MLP neurons of a small language model. Each row is named by its layer, matrix (up: input weights) and neuron, and shows model dimensions 48-111. Each number is 200 + 40 x the weight over its row's rms, rounded and kept within 0 to 999.
After each neuron's rows, "fires on" lists the tokens most often at its 100 highest values on Wikipedia text that the model never trained on.

L4.up257,210,198,249,211,161,233,233,227,154,144,226,180,179,258,229,272,241,180,200,172,180,240,200,196,263,260,201,181,230,211,180,141,219,235,189,183,176,219,162,124,224,162,234,214,136,229,211,197,240,206,303,184,275,246,186,190,235,167,130,187,243,184,201,238
fires on: "9", " United", "==", "Men", " Hard", " record"

L4.up311,200,216,186,152,138,233,161,146,253,244,148,199,186,203,177,228,141,191,128,181,189,252,212,222,213,211,184,168,231,182,120,118,152,163,149,254,206,225,271,199,186,215,192,98,221,216,187,169,285,276,281,246,157,165,298,198,227,220,265,248,221,248,169,175
fires on: " ", "."

L7.up381,201,197,178,210,137,186,121,191,265,163,190,226,117,120,187,254,273,207,208,179,158,153,161,264,211,177,225,238,209,163,125,202,248,142,174,254,230,190,285,183,218,211,174,225,187,163,184,206,206,258,293,223,225,239,193,153,207,246,198,232,177,214,180,167
fires on: " ", "-", ":", " |\n", "-p", " -"

L4.up278,257,251,231,237,157,185,295,129,195,152,168,277,230,222,272,118,194,154,228,258,181,210,151,201,217,139,217,240,175,193,216,157,193,175,190,195,162,172,218,157,231,241,185,266,170,179,159,194,166,256,186,195,182,207,160,165,265,178,214,135,248,252,237,143
fires on: " ", " |", "ner", "-", "ed"

L4.up1535,185,210,267,203,215,208,229,189,249,147,224,255,209,144,181,206,267,234,186,122,155,252,137,220,184,173,216,218,151,172,190,144,201,179,191,243,236,197,175,140,144,223,204,223,152,190,253,228,170,174,235,230,254,179,192,170,211,209,140,222,189,199,253,191
fires on: " one", " in", " to", " To", " part", "|---|---|---|---|---|---|---|\n"

L4.up292,243,233,183,195,229,218,266,198,231,134,258,208,275,234,197,171,161,194,233,228,172,209,238,201,231,275,205,191,225,158,191,230,229,229,233,211,237,209,169,212,301,184,194,208,167,231,220,204,250,164,197,129,291,262,227,159,238,191,196,147,213,183,228,187
fires on: " also", ",", "5", " Win", "0", " Be"

L7.up2015,222,170,231,173,181,205,180,192,242,210,251,153,175,145,249,263,184,135,218,183,206,220,238,164,210,196,189,168,130,175,232,217,214,233,163,249,179,195,161,219,217,193,175,135,210,230,195,298,178,184,260,213,192,131,153,216,252,137,191,219,137,279,196,172
fires on: " ", "9", "5", "2", "′", "0"

L7.up1812,225,182,164,269,141,175,139,177,240,216,204,199,246,184,177,201,120,173,141,175,182,148,225,224,243,118,156,229,165,235,243,281,228,228,212,261,236,158,161,210,210,166,229,95,188,179,194,212,248,269,140,197,172,115,182,125,192,215,183,241,194,206,182,168
fires on: " G", " F", " B", " W", "G"

L4.up1735,153,232,232,217,243,202,223,158,207,226,181,167,198,222,261,168,139,157,168,179,205,234,186,203,205,215,156,174,244,242,244,160,203,105,206,215,234,217,172,180,217,179,170,181,166,227,185,194,258,223,234,189,232,173,248,215,252,168,198,217,178,207,172,201
fires on: " |", " States", " "

L4.up382,171,234,224,217,142,244,295,207,180,193,248,148,237,193,236,188,241,195,231,192,138,272,148,164,227,251,83,140,208,189,234,190,280,228,207,239,170,93,269,199,185,210,228,233,232,266,144,162,223,147,181,221,176,172,180,176,191,180,172,211,245,231,231,237
fires on: ":", "-", "=", "==", "The", "|"

L4.up1395,91,228,229,201,280,235,267,134,232,157,129,221,262,206,172,194,156,222,173,211,155,175,220,237,211,161,184,180,168,192,170,166,192,249,169,224,218,195,234,192,169,151,273,178,186,175,202,221,189,92,199,134,187,175,241,176,251,148,174,160,278,181,137,267
fires on: " |", "|", ":", "th"

L7.up120,187,261,210,171,132,193,166,153,253,198,215,209,230,219,166,220,190,211,210,226,221,187,245,143,238,156,176,205,290,91,212,179,227,190,156,173,226,158,170,184,213,243,247,154,189,201,201,158,138,190,185,225,194,207,191,207,136,192,222,181,219,203,192,201
fires on: "1", "9", " ", "4", " As", " as"

L7.up1839,237,216,273,205,151,212,231,168,230,148,211,220,205,232,184,186,177,181,202,197,190,173,175,222,231,191,280,246,188,167,263,276,150,202,150,279,203,169,155,142,168,223,286,132,241,185,164,253,204,199,194,169,210,245,137,212,231,229,229,174,132,233,212,280
fires on: "v", "z", " L", " went", "l", "h"

L4.up1145,167,267,137,222,166,197,118,214,179,239,214,230,161,203,237,180,197,191,165,188,163,265,207,240,219,231,297,184,136,213,165,207,207,172,170,169,200,186,193,207,184,251,240,198,165,198,142,245,231,160,181,210,200,207,213,135,178,231,190,223,195,221,172,220
fires on: ".\n\n", "==\n\n", "\n\n", " ==\n\n", "===\n\n", "\".\n\n"

L7.up1301,206,217,227,242,136,233,249,200,281,199,169,171,234,226,190,172,234,230,275,220,130,208,182,186,239,165,188,210,233,168,155,227,170,99,205,196,249,143,215,187,240,136,290,156,188,171,200,190,155,209,240,207,163,271,279,180,145,271,145,173,169,250,252,194
fires on: "1", "9", "-J", "-B", "-K"

L7.up1501,196,193,193,148,237,207,257,179,192,168,170,225,225,248,265,210,247,262,230,267,164,198,161,193,188,84,208,251,243,205,227,241,157,183,163,143,171,181,172,112,153,192,183,236,214,198,191,157,230,221,219,186,206,130,270,185,125,214,171,191,251,162,233,184
fires on: " |\n", "1", "2"

L4.up1989,213,229,172,233,198,166,244,167,148,177,202,162,214,146,226,208,281,243,290,228,151,198,218,230,240,217,161,145,239,204,283,161,160,175,222,260,276,186,153,187,238,251,236,238,205,190,188,230,249,260,249,233,152,199,123,257,192,150,135,148,255,178,219,153
fires on: " ", " March", "-", " BBC"

L4.up2058,253,197,223,150,203,208,252,171,189,181,199,200,235,232,236,215,203,152,187,164,184,206,287,180,195,211,203,278,260,197,284,229,146,231,234,250,203,216,158,186,272,275,237,190,206,212,219,250,268,243,130,172,183,235,120,257,154,250,169,219,190,168,221,257
fires on: " of", "v", "l", "ul", "al", "n"

L4.up1404,172,176,227,187,231,256,197,188,184,175,214,190,133,259,227,151,200,236,155,193,164,263,173,262,254,189,178,206,251,188,156,176,141,166,145,215,214,143,203,286,244,224,168,173,216,149,241,231,157,220,211,170,180,234,154,211,168,228,222,260,167,179,239,187
fires on: "3", "4", " as", " |\n"

L4.up877,229,231,226,191,180,233,226,156,244,170,165,184,241,228,172,214,220,208,218,213,208,221,209,256,197,259,224,133,170,188,185,184,245,181,204,223,167,199,227,230,238,170,202,156,147,199,161,223,199,213,209,179,189,206,158,185,233,245,191,207,264,210,208,265
fires on: ".\n\n", ".", "|"

L4.up901,242,285,186,223,169,196,159,180,181,223,179,175,209,249,184,189,228,166,184,257,167,232,183,268,185,240,196,143,174,208,192,171,212,166,237,210,203,154,223,201,168,209,211,173,145,202,198,221,144,209,197,212,187,182,212,182,273,229,216,209,247,204,262,231
fires on: ".\n\n", "==\n\n"

L4.up1639,133,250,232,182,186,208,160,187,217,217,217,265,248,200,103,159,197,186,231,209,224,248,125,170,215,203,273,205,145,162,194,228,132,199,76,219,158,194,216,183,254,194,226,239,172,177,227,262,193,260,215,251,177,206,180,218,192,192,233,219,200,284,227,116
fires on: " |", " ", "|", " ranked", ":"

L4.up1659,204,224,270,201,176,216,206,140,226,234,196,192,164,222,178,167,240,127,229,196,184,225,170,183,195,170,214,182,176,217,257,145,301,196,205,241,165,144,165,171,168,246,220,150,182,202,262,219,266,239,230,185,198,281,204,221,260,213,211,222,211,301,180,157
fires on: "0", "9", " as", " win", " in"

L4.up1143,205,253,201,254,180,210,142,138,200,255,186,99,268,144,258,260,193,228,144,181,144,191,190,222,191,180,185,235,170,168,251,159,160,206,107,320,195,238,151,163,136,191,245,177,201,269,201,263,310,110,210,206,204,172,235,194,233,203,243,220,181,180,205,171
fires on: ".", " A", " Le", "|"

L4.up1458,270,250,146,160,140,251,185,129,196,170,187,204,253,212,149,173,234,212,217,186,115,167,182,200,245,222,86,210,250,176,199,219,208,264,157,226,164,146,192,193,196,190,193,190,168,267,264,242,227,204,254,171,260,166,239,237,198,244,245,167,225,304,227,214
fires on: " ", "0", "d", "4"

L4.up1405,233,165,189,157,218,228,185,125,106,207,245,226,178,236,226,226,221,189,200,175,173,222,205,229,216,162,167,246,186,182,182,207,201,191,216,177,232,247,200,155,177,102,193,170,164,229,210,212,214,167,259,138,244,212,194,148,249,141,214,214,208,174,246,245
fires on: " After", " early", " after", "After", " later", " following"

L7.up519,149,210,187,189,181,202,174,183,208,198,122,259,165,225,147,127,252,178,187,122,199,218,220,209,208,186,227,180,195,175,263,210,247,167,220,234,143,197,283,153,236,214,226,256,230,208,210,182,168,188,224,109,198,147,213,226,193,232,211,211,147,256,267,239
fires on: "3", "7", "9", "8", "2", "1"

L7.up1674,217,254,264,277,161,200,209,174,212,196,200,247,228,229,207,165,174,285,300,166,145,155,158,191,246,205,268,222,224,140,190,163,188,182,171,214,181,178,233,215,215,214,243,174,199,192,214,142,261,161,206,248,224,174,184,151,174,203,116,165,208,202,212,139
fires on: " ", " a", " (", " re"

L7.up1279,216,248,179,172,209,245,231,204,244,210,175,165,181,155,218,181,181,203,225,300,191,161,140,133,224,252,210,167,210,187,196,188,157,194,181,205,150,255,272,220,228,205,184,171,222,209,205,167,223,215,218,264,215,219,279,215,190,119,212,186,178,277,319,263
fires on: "2", " ", "3", "4", " v"

L7.up279,112,263,247,174,281,278,199,205,178,167,169,115,158,199,279,162,182,146,134,197,119,223,156,290,230,228,244,197,227,233,153,194,259,214,215,219,177,234,144,193,192,231,143,252,244,128,133,175,220,147,239,168,238,238,216,298,211,250,179,237,217,227,212,161
fires on: " has", " had", " have", " having"

L7.up63,199,199,186,191,205,191,293,173,223,236,248,158,249,210,174,205,224,203,139,229,181,162,272,208,209,183,217,165,252,185,208,190,224,241,161,173,179,228,205,179,170,135,187,257,143,193,113,269,205,198,199,213,238,278,166,180,160,182,134,207,184,185,205,181
fires on: " to", " K", " from", " in", " his", "K"

L4.up194,235,204,247,212,160,216,164,167,251,178,127,127,187,209,238,240,259,161,268,238,119,237,175,250,208,207,249,237,164,234,177,186,181,161,133,246,165,169,160,220,238,239,221,189,143,237,196,211,199,246,229,200,218,193,332,184,219,224,185,239,274,203,194,168
fires on: ".\n\n", "===\n", " ===\n", "==\n", "==\n\n", " ==\n"

L7.up15,153,254,194,144,236,232,246,183,219,231,211,217,228,138,263,173,154,229,226,219,139,150,185,209,219,224,221,211,156,151,162,222,221,219,184,212,213,178,211,250,186,228,202,163,209,218,212,203,199,208,294,163,186,177,266,178,196,162,138,219,228,269,240,184
fires on: "2", "4", "8", "Al"

L7.up2296,213,144,245,229,222,232,158,150,253,228,162,130,205,202,283,164,160,157,203,274,208,271,176,175,235,220,206,160,178,196,145,271,236,181,210,248,197,183,222,226,263,256,194,221,211,239,193,227,222,133,163,208,206,228,153,228,176,187,154,179,191,199,165,189
fires on: " but", " and"

L4.up1826,184,254,210,257,175,228,132,163,229,190,144,220,165,199,150,151,217,222,223,129,166,221,222,182,175,156,199,187,140,218,219,192,185,191,160,168,167,182,146,231,225,150,239,195,129,262,202,204,162,259,179,267,291,212,212,200,133,168,176,256,174,265,179,204
fires on: "'s", " his", " Sh", "ey", "'"

L4.up288,178,182,178,180,142,231,139,154,210,171,219,219,184,260,215,137,219,193,217,215,212,172,199,193,219,166,204,161,151,164,226,217,238,162,172,146,140,199,250,206,252,259,199,206,179,160,156,222,209,270,230,176,215,170,184,220,119,242,187,139,265,229,216,156
fires on: " ", "en", " at"

L7.up547,168,245,149,189,175,186,213,189,135,233,234,132,196,217,200,231,288,209,237,182,119,187,231,160,254,154,120,185,232,111,193,160,263,181,148,159,193,212,177,262,202,126,279,245,201,217,199,185,217,206,250,139,256,176,161,186,172,149,165,184,181,227,190,236
fires on: " ", " P", " Pr", " Be", " most", " -"

L7.up1137,87,284,238,152,186,226,184,182,211,123,177,218,118,168,111,138,173,136,213,169,167,267,220,221,179,203,171,171,161,174,178,141,268,196,205,232,252,172,242,184,177,144,187,211,123,173,213,213,173,212,237,227,173,196,180,176,119,191,243,284,232,224,235,170
fires on: "),", " of", " a", " second", " on", " the"

L7.up1544,194,186,185,239,219,208,234,140,242,176,189,233,147,175,263,223,177,223,187,229,194,257,172,133,239,233,153,185,171,150,143,198,177,216,171,209,176,148,227,190,242,195,224,150,238,162,210,259,181,198,227,200,183,178,165,221,208,212,170,221,199,266,248,157
fires on: ")"

L7.up1342,241,133,224,203,223,228,215,213,194,114,157,161,204,197,121,244,184,219,214,191,198,191,202,209,235,164,148,194,195,185,208,215,253,186,138,228,185,196,134,190,269,208,140,195,120,157,172,170,190,236,197,251,297,261,223,212,245,191,167,247,293,230,207,276
fires on: " \"", " Mc", " his"

L7.up814,146,172,229,159,172,170,178,211,166,205,204,158,170,229,182,237,223,159,125,200,162,240,167,246,290,246,174,176,245,151,112,222,180,209,236,288,191,134,239,175,169,165,254,160,127,247,201,232,230,194,290,146,163,220,217,223,233,256,203,224,146,238,209,142
fires on: "1", " m", "4", "th", "5"

L4.up387,205,179,222,239,219,180,204,167,239,179,225,220,266,211,224,226,108,233,183,146,227,241,133,223,186,198,219,244,210,180,187,164,152,155,152,226,217,162,209,232,172,202,212,247,193,195,213,194,266,188,238,258,171,277,199,233,230,238,253,277,180,152,192,197
fires on: " G", " set", " D", " given", " give"

L7.up768,295,206,159,174,156,260,220,136,209,131,205,221,201,230,304,157,244,147,263,202,182,208,217,222,256,209,161,239,214,144,214,228,262,206,190,230,202,214,150,155,233,205,239,201,214,263,212,191,192,173,154,168,254,194,268,165,227,186,228,246,196,278,257,244
fires on: " |", ".", ":", ";"

L4.up1000,199,220,205,210,212,242,246,123,222,206,186,217,341,203,125,197,183,223,205,231,190,186,231,226,247,223,240,142,233,187,218,77,224,141,196,273,236,230,264,230,200,160,204,163,164,202,233,222,225,211,113,170,298,245,150,138,231,176,234,190,291,191,195,183
fires on: "4", " his", " the", "weight", "el", " to"

L7.up184,193,203,191,194,239,169,151,195,200,134,193,213,238,151,129,176,219,176,210,226,154,285,175,231,193,201,218,238,213,200,180,192,263,139,171,223,233,182,123,142,140,160,191,244,164,221,228,133,194,145,222,262,165,249,263,300,237,208,196,288,175,226,258,171
fires on: " (", " a", " \"", " out", " under", " |\n"

L7.up564,180,177,244,228,231,271,218,102,209,180,205,234,182,189,252,134,218,214,198,104,155,211,116,190,228,178,225,191,214,214,228,253,191,191,124,203,276,197,169,190,191,285,145,129,194,232,211,213,240,170,197,203,240,175,215,191,212,157,170,182,168,229,199,227
fires on: " ", ".", " set", "0", " changed"

L4.up943,167,243,207,220,171,187,151,214,232,177,117,168,186,314,104,180,218,95,168,136,133,213,224,173,220,165,231,137,238,217,250,147,227,230,195,212,154,231,226,246,147,169,191,225,141,196,180,183,249,251,249,159,242,207,209,101,140,230,177,175,233,250,211,212
fires on: " of", " the", "4", "3", "5", " G"

L7.up2009,213,159,235,221,180,294,236,204,207,159,177,220,266,239,233,153,263,235,216,167,270,193,227,187,224,239,139,144,224,150,195,179,197,75,209,227,170,181,174,239,253,202,163,175,157,175,209,199,242,246,311,289,204,263,200,242,177,225,234,165,181,189,133,236
fires on: "2", "0", "1", "3", "9", "4"

L7.up1489,207,219,215,185,236,201,223,152,181,253,73,160,192,179,132,213,193,178,220,244,173,161,164,241,250,282,194,237,259,240,175,244,126,263,111,225,146,239,275,223,159,212,232,201,230,273,161,275,215,215,226,164,259,147,252,169,237,182,167,169,234,110,261,146
fires on: "5", "4", "9", "é", "1", "r"

L7.up386,197,280,184,189,131,181,180,219,195,150,202,183,219,162,213,297,251,143,166,196,196,255,155,158,209,137,223,187,297,157,225,200,185,186,220,220,231,177,258,167,193,108,215,147,228,277,195,285,171,220,229,232,181,168,170,147,189,142,175,217,239,268,199,161
fires on: "3", "4", " Team", " sub", " Con", " |\n"

L4.up1227,240,231,133,196,255,181,117,177,213,200,137,151,234,145,164,244,226,192,246,319,199,207,140,202,241,169,137,181,178,187,192,251,213,204,168,211,245,236,183,202,146,236,210,203,167,295,116,188,282,277,208,234,200,171,352,218,178,193,200,252,233,293,224,235
fires on: "1"

L4.up294,229,189,259,193,182,159,255,187,157,239,137,131,226,269,230,265,198,141,175,218,168,250,169,140,232,233,276,210,184,209,227,122,142,176,212,335,229,218,250,172,210,145,185,179,205,235,157,154,180,204,233,280,216,214,198,259,199,147,220,195,230,249,192,185
fires on: " ", " Mark", " Group", " Jun", " Reg"

L7.up459,181,219,260,260,204,190,179,176,278,164,203,201,169,209,212,200,213,250,273,142,216,149,192,185,243,179,161,257,295,176,176,219,255,253,224,174,157,150,210,193,181,219,279,182,232,208,243,230,177,225,167,154,168,204,201,165,174,242,85,188,303,188,151,279
fires on: " ", "f", " brother", " son"

L4.up238,201,202,210,221,185,175,233,223,190,221,175,191,121,262,217,204,188,191,153,207,175,236,105,254,232,243,164,204,184,203,170,175,203,117,154,166,221,258,203,223,195,179,228,251,196,233,119,190,186,223,245,215,158,170,265,177,189,171,200,211,224,165,168,204
fires on: "\n", "\n\n", ":\n\n", " I", ":\n", "===\n\n"

L4.up1032,189,185,191,231,238,196,201,219,210,145,139,166,271,144,153,198,109,209,177,230,161,170,217,231,237,159,206,179,138,193,205,239,85,186,235,219,224,219,212,235,259,239,174,135,204,168,189,178,244,206,218,240,234,199,232,240,138,204,196,222,279,159,167,190
fires on: " who", "a", " that", " —", ")"

L7.up432,179,271,279,152,173,223,191,151,222,208,246,151,238,242,180,179,104,208,247,198,165,201,208,170,274,204,203,162,173,230,197,232,210,188,191,197,204,150,167,231,222,238,243,172,211,238,202,277,293,157,167,209,152,190,156,136,224,137,110,232,204,267,152,158
fires on: " and", " L", " F", " W", " K"

L4.up527,181,265,292,259,253,191,174,99,217,229,154,142,194,211,199,210,157,221,251,219,229,287,223,301,198,254,134,219,194,181,220,211,203,242,191,229,122,163,132,188,190,192,226,220,245,233,185,190,178,162,222,152,156,211,207,227,227,255,117,214,241,229,216,190
fires on: " ", " space", " from", " be"

L4.up2246,219,252,228,223,182,232,174,204,225,264,228,182,264,210,147,168,170,143,166,179,142,257,240,274,246,131,278,236,236,215,213,162,230,211,219,219,154,283,139,183,196,148,240,146,114,198,208,214,184,271,173,185,133,191,256,162,259,238,156,172,271,308,124,218
fires on: " Al", " de", "Al", "-G", " Le", "G"

L7.up31,186,282,216,177,253,225,303,193,186,168,147,159,172,177,201,187,256,180,238,226,155,203,140,227,200,214,223,175,164,152,238,186,150,191,157,167,196,179,249,225,139,183,188,140,203,249,220,208,259,259,218,306,190,157,258,257,203,255,166,155,182,233,244,115
fires on: " ", "2", " Human", "i", " only", " |"

L7.up1170,182,195,257,139,130,169,228,222,231,119,121,190,172,234,212,200,155,243,277,183,103,217,112,221,230,210,137,129,254,215,210,204,224,168,183,275,210,139,138,148,192,243,167,227,243,134,283,198,239,170,265,276,228,168,224,194,188,235,250,205,219,194,238,190
fires on: " for", "D", "2", "d", "-D", " Award"

L4.up377,232,125,199,207,139,271,205,174,247,184,243,177,124,226,216,315,206,222,240,197,140,161,244,236,232,171,112,201,237,163,213,270,175,167,204,190,253,170,233,175,160,133,167,201,222,206,213,229,229,214,188,230,185,249,253,168,155,226,145,250,215,226,218,203
fires on: " before", " once", " after", " where", " as", "ri"

L4.up1224,198,237,235,178,160,189,156,251,170,130,190,179,196,226,195,202,196,151,299,145,185,213,144,200,249,138,193,245,283,165,194,193,181,169,152,255,208,155,127,193,179,159,222,236,187,206,260,189,191,218,275,179,207,175,207,223,197,217,203,247,226,258,296,250
fires on: "2", "4", "3", " ("

L4.up822,181,190,254,222,152,204,196,211,314,190,178,176,226,199,191,226,205,115,226,163,192,219,181,176,200,203,261,206,120,158,129,227,221,199,224,292,203,140,286,147,188,228,196,242,244,206,151,231,191,175,193,217,142,221,146,157,177,236,218,211,246,205,241,193
fires on: "|", " high", "\n", " pro"

L7.up1609,192,142,234,211,210,222,193,175,219,211,170,184,248,221,153,269,223,191,149,170,124,172,212,113,215,113,154,212,193,150,196,188,273,141,219,113,209,210,175,189,231,133,205,211,183,129,240,209,259,248,238,207,199,191,238,229,159,240,245,177,214,166,189,192
fires on: " an", " Pr", " ", "i"

L4.up1348,171,172,269,239,184,248,143,166,196,159,74,233,203,195,286,204,278,171,215,201,194,251,104,236,257,230,187,197,190,155,176,182,173,224,233,223,224,153,271,277,145,131,188,276,251,249,221,192,269,219,195,271,207,215,213,235,211,193,232,210,231,180,216,183
fires on: " ", " (", " United", " Australia"

L4.up1672,226,211,141,184,187,225,194,212,264,176,205,151,161,209,222,228,224,139,124,162,158,209,242,199,262,237,197,223,180,136,293,104,118,186,173,266,201,229,170,235,202,192,188,206,194,221,192,276,262,189,185,208,274,176,248,246,168,290,244,199,185,254,193,168
fires on: " |", " or"

L7.up1506,170,211,165,161,239,183,155,191,157,223,205,232,229,205,217,233,216,165,174,195,136,184,146,196,251,254,173,236,234,217,203,176,178,193,270,238,247,187,192,198,195,181,243,113,125,280,208,200,196,205,175,202,238,191,257,214,191,220,181,252,265,244,200,207
fires on: " Al", " de", ".", " al", " of"

L7.up949,187,187,236,114,230,242,217,203,213,201,227,214,176,256,234,223,200,238,190,227,215,179,193,225,195,211,241,149,161,209,210,198,169,131,142,216,212,169,183,201,216,200,262,186,214,179,260,155,135,241,229,180,258,196,200,267,169,210,167,338,171,189,165,276
fires on: "1", "3", "5", "4", " -"

L4.up870,200,196,267,255,199,217,167,210,142,162,175,106,223,191,234,128,162,221,245,260,148,218,262,203,224,198,164,245,256,185,175,148,173,135,248,219,189,128,221,130,143,244,209,149,200,153,212,152,208,145,148,250,179,207,205,212,225,278,209,223,188,217,232,171
fires on: " Red", " red", " Bronze", " same", " Clay"

L7.up29,141,138,206,203,266,174,170,227,172,239,194,151,210,200,182,158,155,230,239,200,180,215,178,193,190,148,201,182,157,161,194,236,165,149,209,249,292,148,92,243,248,136,198,166,160,232,255,163,280,225,208,206,230,224,259,143,240,244,203,249,207,226,181,189
fires on: " his", ")", " (", "}", " |", " her"

L4.up703,167,158,197,221,206,180,196,190,224,174,197,183,186,282,220,218,178,180,196,196,172,234,183,189,217,150,175,247,217,197,211,227,166,201,131,236,223,242,223,136,252,211,219,160,150,240,221,184,199,145,193,224,221,285,171,166,237,221,192,250,216,150,206,204
fires on: " |", " of", " Antonio"

L7.up450,229,262,215,146,245,214,198,174,204,170,121,276,177,125,240,201,228,218,139,198,149,202,201,173,204,180,243,147,240,150,219,228,174,197,196,217,128,232,234,131,260,215,294,190,180,248,202,273,184,186,271,112,277,240,252,252,173,274,200,233,158,190,182,250
fires on: "1", " ", "9", " Qualification"

L4.up2107,179,230,215,142,191,234,161,229,166,206,192,237,125,203,196,168,187,229,212,123,164,267,201,214,202,221,154,200,207,185,212,250,231,189,187,288,220,158,145,190,192,205,219,139,150,215,199,225,122,188,188,238,260,177,214,129,221,219,178,209,169,190,207,201
fires on: ")", " to", " in", " |\n", " by", " on"

L7.up1420,109,185,191,241,165,203,161,193,252,220,207,223,199,186,206,116,220,220,198,251,120,227,125,286,232,262,151,237,211,199,157,228,152,119,156,160,199,171,224,175,252,172,229,227,179,204,203,225,155,188,156,125,225,268,173,198,202,226,168,242,124,222,217,194
fires on: "0", "2", "3", "7", "4", "5"

L4.up1414,184,201,212,160,206,224,172,179,179,193,220,225,196,253,206,157,135,194,217,234,172,229,201,199,215,162,126,227,242,115,306,263,193,217,274,235,288,238,225,169,221,196,214,151,198,163,191,238,150,209,114,231,216,210,160,172,282,223,184,217,283,202,276,255
fires on: " |", " time", ">"

L7.up109,208,182,211,234,194,198,272,183,190,208,236,186,184,195,168,201,231,213,246,194,163,201,210,202,174,167,216,220,261,186,222,212,137,235,172,195,185,208,160,170,258,113,183,211,233,244,218,162,259,128,232,140,155,191,220,213,165,223,129,201,214,80,216,243
fires on: " "

L4.up56,208,195,227,195,108,211,220,109,197,113,217,179,167,208,173,162,149,196,234,204,236,160,210,239,229,210,215,207,213,209,129,158,183,178,192,128,226,196,219,196,184,154,232,250,195,220,245,195,150,136,205,270,224,106,279,139,158,170,243,186,230,259,134,225
fires on: ",", ".", " May", " October", ":"

L7.up1487,157,221,224,203,235,202,196,264,180,144,170,105,212,185,176,103,214,223,216,280,175,271,166,220,244,185,190,234,250,235,230,203,202,185,151,218,265,176,175,211,221,167,204,222,131,151,178,130,177,187,224,199,186,252,162,164,211,230,193,252,249,141,193,264
fires on: " \"", " (", "===", "\n", "\n\n", " =\n\n"

L4.up298,198,150,176,227,265,207,217,228,194,248,163,194,166,229,178,310,153,179,161,194,126,217,196,163,221,156,114,185,211,142,187,154,194,146,206,235,163,252,155,292,152,204,206,184,187,204,170,183,261,254,148,223,139,238,225,270,190,255,219,198,232,250,158,203
fires on: "s", " and", " which"

L7.up275,159,239,210,146,164,243,199,134,211,190,173,241,158,145,191,235,237,146,191,205,209,244,168,253,239,181,157,191,174,155,176,176,166,160,148,206,167,181,198,191,192,164,197,232,208,225,208,207,203,134,172,255,224,178,172,221,183,186,154,210,203,223,235,195
fires on: " ", "2", "7", "8", " Great", " Paz"